{"n_layer": 14, "vocab_size": 2048, "activation": "tanh_gelu", "norm_place": "pre", "rope_base": 10000.0, "init": "normal", "lr_mult_qkv": 0.4, "final_lr_fraction": 0.0, "seq_len": 256}
MLP neurons of a small language model. Each row is named by its layer, matrix (up: input weights) and neuron, and shows model dimensions 128-223. Each number is 50 + 15 x the weight over its row's rms, rounded and kept within 0 to 99.
A block is one neuron, or neurons of one layer that tend to fire together. After each block is what it responds to, as a language model described it from the Wikipedia text at the highest values.

L8.up899:59 60 68 59 69 62 44 74 55 30 44 46 57 45 67 49 46 61 47 60 54 42 50 52 32 21 51 62 54 51 30 68 63 38 41 83 35 58 76 46 34 45 28 17 28 41 32 82 69 71 52 35 26 36 38 65 48 48 27 46 37 35 49 24 43 43 58 47 38 56 45 41 57 51 55 42 70 44 48 28 39 40 45 54 55 50 38 81 81 42 58 50 75 75 33 64
L8.up1028:74 36 70 62 68 55 72 41 66 35 18 49 56 70 25 79 42 39 43 42 30 42 47 66 49 62 68 52 54 23 30 65 47 65 58 65 62 46 22 53 63 29 60 52 49 54 54 64 60 49 66 56 33 43 45 28 57 37 63 61 30 50 51 45 74 55 64 51 46 65 32 34 58 34 41 72 51 53 37 47 55 43 42 28 57 54 68 32 75 42 35 48 39 67 68 43
L8.up1176:53 53 70 55 66 64 56 52 49 66 59 23 64 40 47 35 16 39 38 68 44 39 63 21 47 38 69 48 53 43 20 63 45 34 24 67 81 43 25 51 47 38 38 66 53 55 43 56 68 81 81 54 16 46 52 55 55 58 61 60 31 23 40 30 75 64 61 35 49 72 42 30 72 30 63 51 53 16 40 40 39 49 60 33 52 32 54 56 78 23 51 33 46 48 61 56
L8.up1251:30 55 58 27 16 58 28 33 66 73 60 56 17 42 40 43 54 72 45 51 62 49 47 63 39 46 44 43 69 23 67 47 80 32 41 72 30 44 48 47 39 46 40 71 57 32 56 63 49 70 53 54 55 55 57 55 71 48 37 52 54 65 50 17 17 45 43 74 49 54 59 78 46 38 35 45 42 54 15 58 44 20 39 68 50 41 93 48 46 41 36 62 37 39 58 35
L8.up1326:50 22 75 59 41 66 59 67 70 68 44 30 36 22 31 37 95 37 71 54 39 56 55 32 36 52 58 42 55 44 53 53 32 48 31 49 47 21 45 57 29 45 58 66 63 33 58 49 56 61 66 50 47 55 49 71 89 48 50 32 26 51 60 73 55 59 44 67 57 63 48 80 37 57 65 54 58 17 53 57 54 46 46 62 56 64 49 61 15 51 35 43 49 20 68 48
L8.up1583:54 56 58 41 63 60 46 00 73 72 37 45 59 76 60 59 73 50 47 44 64 38 82 55 36 85 63 27 61 53 39 80 54 47 21 44 66 45 60 42 41 45 40 16 44 22 49 56 57 56 73 66 31 51 61 63 70 83 17 07 14 31 59 10 35 69 43 55 49 60 30 21 42 59 45 60 63 68 50 76 53 56 44 37 57 33 31 64 50 61 57 61 53 67 63 22
L8.up1984:39 46 52 63 59 70 53 30 39 39 52 61 38 43 71 47 39 69 75 63 42 46 78 59 29 40 60 44 49 38 49 69 43 44 43 69 54 43 20 43 28 51 68 39 56 41 45 61 58 67 48 63 43 38 45 70 65 50 39 20 21 26 45 29 36 70 43 56 50 63 48 42 46 60 59 61 57 67 35 40 36 23 36 35 71 29 48 70 63 47 48 51 46 04 51 34
L8.up2123:42 62 52 31 51 64 41 46 66 73 84 44 31 57 39 41 55 58 43 28 60 63 75 77 40 69 74 57 43 62 62 72 34 55 40 48 50 45 28 65 33 42 55 60 55 53 67 22 64 58 41 49 54 35 38 78 34 41 32 28 29 25 27 40 33 81 49 50 31 64 27 64 21 36 46 67 66 56 45 40 36 65 54 41 55 52 62 50 50 62 41 77 69 59 65 44
Responds to: Infobox and table separators. Punctuation in structured Wikipedia data, such as colons after infobox field names (Area code:), line-start dashes, and slashes between coordinate formats; weaker on mid-word fragments and table cells like none.

L4.up957:53 45 22 48 70 67 51 39 59 61 63 30 25 85 51 93 70 51 55 66 52 42 29 54 35 59 56 48 59 47 37 66 55 62 57 66 72 47 50 50 49 83 43 57 38 59 64 41 45 70 66 34 59 56 33 22 76 53 49 19 26 76 34 60 62 52 41 54 51 60 54 34 50 44 58 43 58 40 52 40 29 51 49 33 54 24 58 63 76 51 38 53 36 52 35 42
L4.up1345:57 40 45 94 52 62 39 19 39 44 56 53 28 50 44 54 27 63 58 49 59 66 43 67 58 54 22 50 70 53 45 42 22 68 48 95 27 50 00 50 37 56 30 37 52 61 50 44 45 30 40 40 65 38 63 46 61 75 44 66 50 68 43 44 54 42 77 48 23 89 36 38 57 60 49 42 28 33 60 38 33 44 29 34 74 46 43 62 87 59 68 69 51 63 52 52
L4.up1522:38 77 54 40 33 51 10 61 53 33 30 62 48 59 74 37 34 67 62 60 43 99 40 49 45 25 57 34 45 64 55 55 45 51 55 28 48 74 45 63 72 38 52 44 44 36 52 55 49 29 06 33 41 49 54 50 36 53 68 44 48 41 31 56 44 59 61 60 63 45 38 50 77 69 31 44 30 42 68 60 80 22 21 43 39 55 38 41 43 49 50 59 26 40 66 53
L4.up1585:73 71 81 41 46 29 23 67 71 36 67 53 65 50 18 61 41 54 67 32 78 58 61 63 53 56 34 43 43 59 46 38 50 28 28 44 80 52 52 40 58 51 63 55 37 17 51 36 28 46 55 66 68 51 54 81 45 26 44 42 59 53 70 29 70 76 54 27 40 26 69 34 59 75 28 69 48 39 38 24 54 34 45 51 62 64 84 37 58 48 47 55 59 54 52 29
Responds to: Letter z inside names. Mid-word letter pieces, mostly z (also q), inside foreign proper names and words, such as Tu-z-la, Pan-z-er, I-q-bal; also word-initial de-, as in de-livering.

L10.up47:64 64 69 35 20 52 63 44 45 64 31 68 72 49 55 58 59 78 48 59 30 47 43 46 44 41 52 52 67 77 69 40 43 25 56 33 47 47 68 76 38 46 39 53 59 51 33 46 64 43 91 55 45 27 47 80 66 39 45 21 52 50 31 57 28 30 23 38 55 68 54 36 39 39 70 60 44 50 65 41 15 38 40 57 57 53 66 66 72 13 45 34 56 26 16 37
L10.up455:47 41 55 52 61 56 26 50 40 86 59 21 29 48 53 43 51 48 51 25 59 69 52 57 27 57 34 42 59 48 59 51 78 66 48 46 70 60 73 74 48 22 25 37 70 53 51 43 43 46 50 48 71 50 73 48 57 64 52 31 40 47 49 31 57 84 49 70 79 49 39 12 51 14 24 70 54 56 46 43 11 53 49 54 27 52 48 58 54 40 55 65 54 41 57 48
Responds to: Mid-word pieces, table pipes. Mid-word subword pieces like st, t, re, ur (ac-re-s, gymna-st, co-ur-ts), plus pipe separators between cells in climate and results tables.

L8.up43:30 57 59 67 49 50 33 53 47 72 67 37 64 36 73 49 42 33 64 46 61 29 75 53 44 60 51 53 48 44 25 37 54 56 38 43 47 47 39 93 40 46 28 51 48 53 44 46 42 60 64 60 44 52 51 46 67 48 33 67 71 19 42 59 35 63 78 57 58 64 72 33 77 65 31 84 53 55 54 68 44 42 36 23 40 87 64 40 61 31 61 62 43 21 98 42
L8.up148:30 43 27 49 34 79 30 48 45 70 39 42 53 24 38 45 47 46 40 28 42 45 54 30 40 40 51 64 74 24 59 79 19 48 80 49 32 52 35 47 38 23 65 57 31 75 31 61 60 55 82 44 62 52 42 38 73 39 71 39 60 55 45 59 57 63 54 28 27 73 53 58 38 47 73 81 43 43 60 50 64 28 21 49 37 59 54 48 77 62 57 59 45 08 31 54
L8.up714:51 60 37 53 58 47 48 46 55 22 55 33 25 42 31 65 56 63 51 42 37 47 65 52 66 45 10 16 56 56 46 66 54 30 37 62 45 53 44 59 35 49 31 26 42 38 51 22 58 75 61 67 58 73 43 45 50 54 41 59 34 39 44 59 27 81 30 50 64 97 52 44 43 42 50 42 52 35 65 61 60 49 30 38 49 55 36 59 47 29 31 56 53 39 44 33
L8.up850:46 29 37 53 76 31 36 27 50 42 49 53 38 53 67 77 77 79 55 42 58 40 70 48 29 64 56 32 90 64 29 36 53 37 62 18 00 80 38 47 34 59 54 57 61 37 37 35 57 42 95 44 48 48 44 63 79 61 62 36 73 37 42 58 72 77 32 54 54 51 46 53 65 53 50 68 45 62 62 60 40 26 59 66 55 53 36 42 51 30 49 74 72 52 63 57
L8.up1529:48 35 31 30 49 56 17 30 65 57 66 43 32 65 58 53 35 69 50 37 44 47 52 57 61 37 38 52 60 61 24 32 58 43 54 40 28 44 35 54 34 31 26 57 54 76 50 31 45 39 57 86 61 29 53 47 18 55 46 63 75 56 51 62 40 50 51 62 64 65 28 66 66 68 42 52 52 48 29 52 64 36 38 27 52 46 43 64 60 48 25 55 51 66 42 54
L8.up1602:46 44 36 88 52 40 58 53 64 86 63 12 52 49 29 40 71 77 43 21 55 37 54 57 52 31 67 47 52 59 29 53 52 43 38 70 32 61 58 61 40 43 45 49 44 54 52 39 40 46 43 44 27 23 70 36 63 85 47 72 53 54 51 44 37 51 42 87 66 61 31 58 65 46 34 56 41 53 28 70 42 29 49 62 56 59 64 52 42 79 54 86 35 57 36 49
L8.up1780:51 48 21 34 62 59 26 62 65 45 55 29 48 82 25 43 64 70 65 24 35 68 43 34 46 68 40 44 46 31 59 57 48 46 54 65 43 49 29 78 43 40 50 63 48 60 68 43 53 63 54 76 53 68 42 35 30 34 24 39 48 23 58 55 44 57 36 57 33 66 53 60 27 54 24 48 59 67 41 63 60 71 38 45 39 47 59 34 68 54 43 66 37 54 31 59
L8.up1952:60 42 48 46 31 75 39 61 83 55 76 49 58 41 43 49 52 41 38 52 64 55 44 57 59 36 30 62 50 33 37 08 57 26 33 54 38 48 28 86 24 31 43 60 51 47 51 51 46 65 55 45 54 35 47 47 55 58 52 63 66 19 38 55 57 57 52 63 44 57 53 63 47 51 38 63 43 66 29 69 47 40 41 50 41 43 62 50 51 35 28 67 57 48 59 56
Responds to: Indefinite article after "as". Mostly the article "a" after as, is, was or became, introducing a role or category ("served as a gunner", "is a novel"); also some mid-word vowel pieces like "u" and "Gu" in names.

L10.up454:45 48 56 79 28 75 32 52 41 43 38 60 34 57 39 42 54 42 77 48 58 60 67 69 52 60 50 07 88 48 56 45 63 15 36 32 56 47 67 47 45 35 49 36 27 38 60 49 32 67 21 42 24 41 41 64 50 74 26 21 47 44 54 47 59 48 36 70 64 47 12 50 58 53 78 62 21 76 41 47 40 58 66 52 60 43 56 66 43 44 55 40 56 44 38 34
L10.up1404:61 39 65 66 40 89 27 49 36 49 53 44 39 78 35 43 63 56 62 54 56 49 53 63 39 64 45 46 63 58 72 58 59 38 32 54 80 40 25 51 46 42 34 51 47 37 48 58 48 65 51 64 37 50 55 64 33 73 25 18 53 52 54 41 29 56 38 35 54 49 51 33 55 52 67 58 33 38 30 62 48 40 62 55 58 64 54 44 34 70 52 46 44 46 35 45
Responds to: Word completions in headers. The final piece of a word split into sub-tokens, mostly in table headers and infobox labels, such as Surfa-ce, Feder-al, Compet-ition; also Liter-ary and Emper-or in prose, plus some row-start pipes.

L4.up438:34 41 42 28 44 74 71 60 50 50 39 42 38 59 30 61 72 62 34 54 13 18 48 46 08 44 64 54 50 47 40 61 57 44 82 46 39 62 38 60 50 35 84 46 48 57 65 51 41 23 26 29 48 38 55 52 75 76 44 28 42 62 31 99 31 71 70 50 57 49 62 63 35 40 20 30 54 82 46 57 37 38 47 36 41 55 80 46 31 51 38 47 47 54 63 43
L4.up1022:46 80 72 29 55 74 82 41 47 56 36 50 44 16 56 46 73 30 20 45 49 45 53 45 51 92 42 59 59 77 64 43 48 56 45 55 43 69 59 40 60 50 83 36 40 51 45 45 44 65 60 74 49 51 53 69 54 40 36 48 34 65 68 51 43 27 46 60 44 47 60 48 51 45 58 57 66 34 52 33 48 53 74 39 28 54 63 59 30 77 54 33 21 35 54 49
L4.up1373:30 78 58 38 43 53 58 60 58 48 60 27 62 50 56 44 76 49 23 34 07 65 42 80 26 58 91 71 51 52 44 41 56 67 31 30 57 55 52 31 62 44 69 44 74 33 42 70 37 53 62 55 43 22 49 80 31 27 56 49 28 21 49 60 56 46 65 45 53 53 40 51 33 28 73 63 63 35 62 65 52 47 54 56 36 52 66 53 62 57 39 64 40 51 52 84
L4.up1970:39 38 08 40 50 37 71 76 71 45 45 72 38 33 45 54 79 28 21 41 37 43 28 49 38 54 45 41 48 50 41 50 51 52 62 30 00 40 44 59 68 46 68 26 53 23 67 60 33 38 66 64 30 27 56 42 69 58 41 40 49 55 40 38 41 29 68 31 41 58 69 45 28 40 44 45 53 39 59 43 59 47 51 45 54 40 44 55 64 72 47 20 57 18 56 32
Responds to: Table header separators. Mostly the pipe or slash right after the last column header of Wikipedia tables, e.g. after Total in medal tables or Apps in careers; also middle pieces of split words (arch-ite-ct, pro-duc-e).

L4.up61:59 00 54 49 77 62 73 64 47 65 38 39 56 63 34 24 56 63 56 44 29 53 24 48 21 73 27 52 65 48 65 41 58 42 55 49 44 70 32 39 50 50 66 40 61 55 67 35 48 42 37 56 22 43 49 79 54 62 49 36 58 73 31 43 49 57 66 53 47 45 62 47 23 34 68 65 51 68 45 38 42 47 74 63 29 42 44 63 54 67 73 26 56 45 62 49
L4.up1075:30 52 39 52 27 42 43 17 65 61 67 33 67 67 15 35 51 55 64 42 48 44 51 56 56 72 47 30 67 50 82 41 63 50 56 45 59 59 60 68 44 44 90 63 36 57 64 81 52 46 40 57 57 37 26 40 35 49 49 71 82 51 68 43 61 29 44 51 56 56 66 45 62 47 54 65 52 54 38 71 55 38 52 55 55 43 44 35 30 55 33 62 39 37 60 61
L4.up1492:39 57 72 54 07 57 66 70 46 33 52 42 26 67 58 15 42 50 48 48 38 78 65 60 53 34 49 42 49 56 56 46 47 29 54 43 53 30 05 34 64 32 52 38 49 56 61 68 36 54 35 58 34 53 36 47 72 51 20 32 39 41 43 42 26 54 39 52 58 45 50 46 34 34 59 56 66 31 55 59 49 35 16 38 54 46 36 46 56 53 56 30 49 61 92 30
L4.up1728:49 66 48 46 30 39 63 47 25 41 58 44 36 22 85 33 42 46 47 63 56 39 60 47 87 65 46 45 74 32 57 41 65 44 40 55 41 51 61 61 43 41 74 43 48 69 57 51 43 22 53 34 36 30 40 64 40 41 43 68 57 54 42 56 55 40 44 47 33 78 39 51 61 70 49 59 42 29 45 72 43 92 13 11 44 84 27 37 65 48 40 58 76 49 49 33
Responds to: Word-internal "or" piece. The subword "or" split out inside or at the end of a word, as in bachel-or, govern-or, Singap-or-e and Conn-or; occasionally similar pieces like "on" (D-on't).

L8.up239:42 78 54 59 21 34 43 36 52 50 49 66 42 50 59 50 67 54 65 52 68 33 53 33 55 77 61 64 52 80 63 38 53 58 41 69 43 54 45 68 63 49 47 23 22 59 56 51 60 39 46 38 63 45 40 39 66 69 50 40 35 39 55 21 63 55 79 14 44 43 55 47 70 43 47 32 47 52 57 41 56 59 39 62 51 53 63 54 54 55 59 49 69 30 55 59
L8.up289:30 74 54 28 55 73 45 25 29 24 34 19 15 53 38 43 65 54 63 68 52 43 73 52 46 59 63 57 37 68 61 51 56 62 63 53 31 56 54 51 74 62 27 72 40 29 67 38 47 65 55 49 33 40 50 57 77 74 33 62 61 23 34 52 56 49 32 31 81 54 79 91 35 52 37 00 26 47 72 26 61 49 46 44 30 49 53 58 49 58 56 47 61 43 42 66
L8.up1360:28 57 57 55 48 49 48 64 67 46 48 27 49 31 43 32 39 65 72 58 52 43 42 46 45 68 49 46 35 61 58 37 53 39 47 65 64 73 55 47 20 37 62 70 44 25 55 30 63 53 35 60 44 43 76 69 49 38 55 59 48 21 61 47 53 36 46 40 66 73 45 28 53 49 74 39 47 43 68 43 56 52 61 38 44 58 64 42 54 62 57 56 67 53 55 37
L8.up1386:60 57 57 50 78 64 57 29 30 36 68 25 38 53 49 47 51 78 42 56 63 63 57 52 24 75 17 71 40 65 46 29 74 33 67 43 73 54 48 51 56 25 56 32 48 33 70 50 36 28 44 63 44 41 44 48 69 71 54 50 62 42 37 47 56 60 12 53 36 59 62 71 41 58 48 53 45 76 77 37 62 44 58 54 57 55 44 38 61 64 57 66 51 67 57 38
L8.up1575:36 58 58 61 63 50 45 20 60 50 61 56 53 39 37 21 51 71 43 30 74 57 56 18 34 41 29 63 50 75 57 21 68 23 27 63 73 53 80 31 31 59 57 52 65 48 85 38 48 65 50 64 57 48 27 46 67 67 29 62 68 43 30 61 42 51 53 35 50 22 91 16 52 44 63 57 51 48 61 62 70 72 44 33 45 60 34 49 29 55 38 63 39 66 78 43
L8.up1595:22 88 38 46 46 63 46 47 64 60 46 36 40 38 64 31 56 59 73 45 59 43 52 35 38 47 44 37 53 61 67 27 57 45 45 76 73 58 56 21 61 45 37 29 25 26 75 44 55 66 59 55 43 51 47 71 64 41 43 61 69 55 54 55 57 57 52 20 56 47 41 41 57 37 64 50 31 32 48 50 41 47 60 47 25 59 83 31 35 33 53 66 62 48 35 55
L8.up2026:40 46 47 51 31 47 51 49 41 70 57 53 28 67 35 26 61 53 56 66 45 33 84 55 65 50 48 00 27 47 32 37 64 36 59 60 52 63 34 84 50 51 59 53 44 46 87 71 37 69 24 67 25 43 54 48 51 61 35 36 62 49 66 36 31 50 37 76 30 52 52 40 47 52 66 63 48 60 44 55 45 62 13 59 34 59 61 67 41 59 45 41 41 73 35 28
L8.up2197:21 72 36 38 49 62 55 47 29 43 21 51 53 58 69 48 57 75 44 49 40 35 38 34 53 40 54 37 52 69 71 55 92 36 37 60 52 40 55 43 41 61 58 33 34 64 34 43 51 56 69 59 29 49 40 31 49 70 27 41 34 42 68 55 26 60 52 65 59 63 49 28 48 53 51 52 61 69 72 23 42 58 38 57 55 29 35 51 53 53 48 69 52 65 46 44
Responds to: Word-completing subword pieces. Mid- or end-of-word fragments that finish a split-up word, strongest for "or" in "professor", also Produc-er, bass-ist, Cinc-in-nati.

L8.up256:51 35 31 29 33 52 56 57 35 37 40 53 65 11 40 73 53 61 53 69 60 59 73 40 40 49 70 36 33 49 52 51 56 34 55 50 58 41 53 43 31 58 19 38 55 58 77 51 54 46 60 41 53 25 49 54 59 54 57 35 42 60 36 56 53 65 57 35 41 40 57 31 53 83 49 46 50 21 05 34 35 48 56 54 32 99 56 46 37 36 48 50 60 27 45 32
L8.up1077:50 50 47 38 43 32 58 52 43 50 15 20 39 39 31 61 71 82 50 43 54 51 61 33 21 40 70 55 30 76 53 59 39 55 45 54 66 30 54 50 43 57 61 67 61 67 60 39 69 30 44 43 39 39 58 46 56 74 64 42 16 52 48 52 40 65 44 55 42 71 51 25 67 35 62 38 32 45 22 61 32 12 56 34 32 70 62 57 40 27 17 44 53 53 54 35
L8.up1117:34 44 85 37 52 22 43 60 40 51 55 43 41 36 51 60 63 57 45 51 60 47 71 34 46 61 71 49 58 60 40 55 42 55 53 56 35 43 35 42 45 69 32 33 60 33 55 45 62 37 69 62 44 29 45 65 79 69 75 44 57 52 59 25 57 68 62 44 55 45 33 55 46 57 65 43 27 27 28 32 40 59 34 39 27 50 42 33 60 35 32 66 48 56 59 37
L8.up1519:47 81 53 42 69 45 27 35 57 63 43 44 60 54 27 73 43 57 37 51 58 43 59 07 50 54 60 49 26 53 54 53 56 75 52 64 41 50 29 38 37 66 24 53 64 90 65 62 37 43 58 51 44 36 44 78 71 49 63 45 21 68 57 41 64 37 42 24 68 51 59 77 48 72 74 31 72 61 51 40 33 69 39 21 46 59 83 19 39 63 36 47 34 49 79 49
L8.up1578:74 52 38 63 45 71 52 47 48 53 69 52 55 44 51 79 77 45 62 53 67 47 59 55 44 49 50 64 45 63 39 56 64 48 71 61 59 47 53 60 58 61 39 60 42 33 42 84 46 54 46 46 38 54 47 74 25 67 56 38 53 42 41 79 69 39 38 26 43 46 45 31 70 48 39 41 53 45 45 39 61 32 31 45 30 59 63 46 27 57 44 61 46 44 59 08
L8.up1686:49 53 55 51 61 49 56 55 62 48 59 45 53 59 13 50 64 60 40 46 70 35 91 48 30 63 42 37 42 33 46 49 57 29 37 53 47 40 51 56 42 73 34 56 38 49 42 30 26 59 50 49 51 44 41 53 80 39 37 31 50 75 58 75 55 61 38 52 32 58 29 35 49 63 54 63 53 54 47 38 43 57 59 45 40 36 44 36 42 42 25 43 51 22 24 13
L8.up2216:54 41 32 59 42 64 35 39 73 48 53 59 74 41 16 56 55 52 66 25 64 52 72 55 55 36 42 48 39 47 72 42 77 43 71 54 65 71 53 64 35 51 27 51 35 47 45 54 41 72 37 54 53 46 48 45 75 50 62 56 47 61 26 54 33 48 52 43 60 80 27 46 67 62 42 54 32 40 31 60 69 34 38 66 38 55 39 20 54 43 44 50 55 46 49 41
L8.up2239:49 56 29 48 50 41 52 61 50 44 56 46 62 52 56 66 49 54 35 52 40 76 61 46 62 18 37 54 12 36 43 35 80 49 64 33 47 62 39 47 56 57 44 65 39 75 64 28 61 55 62 70 61 58 26 60 57 38 31 49 26 79 49 49 43 89 47 34 62 61 71 55 55 69 32 74 51 36 73 31 46 45 44 69 43 54 50 48 53 65 41 42 54 49 35 43
Responds to: Pre-verb adverbs and auxiliaries. Adverb endings (-ly, -ally, the "n" of then) and auxiliaries or adverbs just before a main verb, e.g. recently reported, were later sentenced, then smoothed.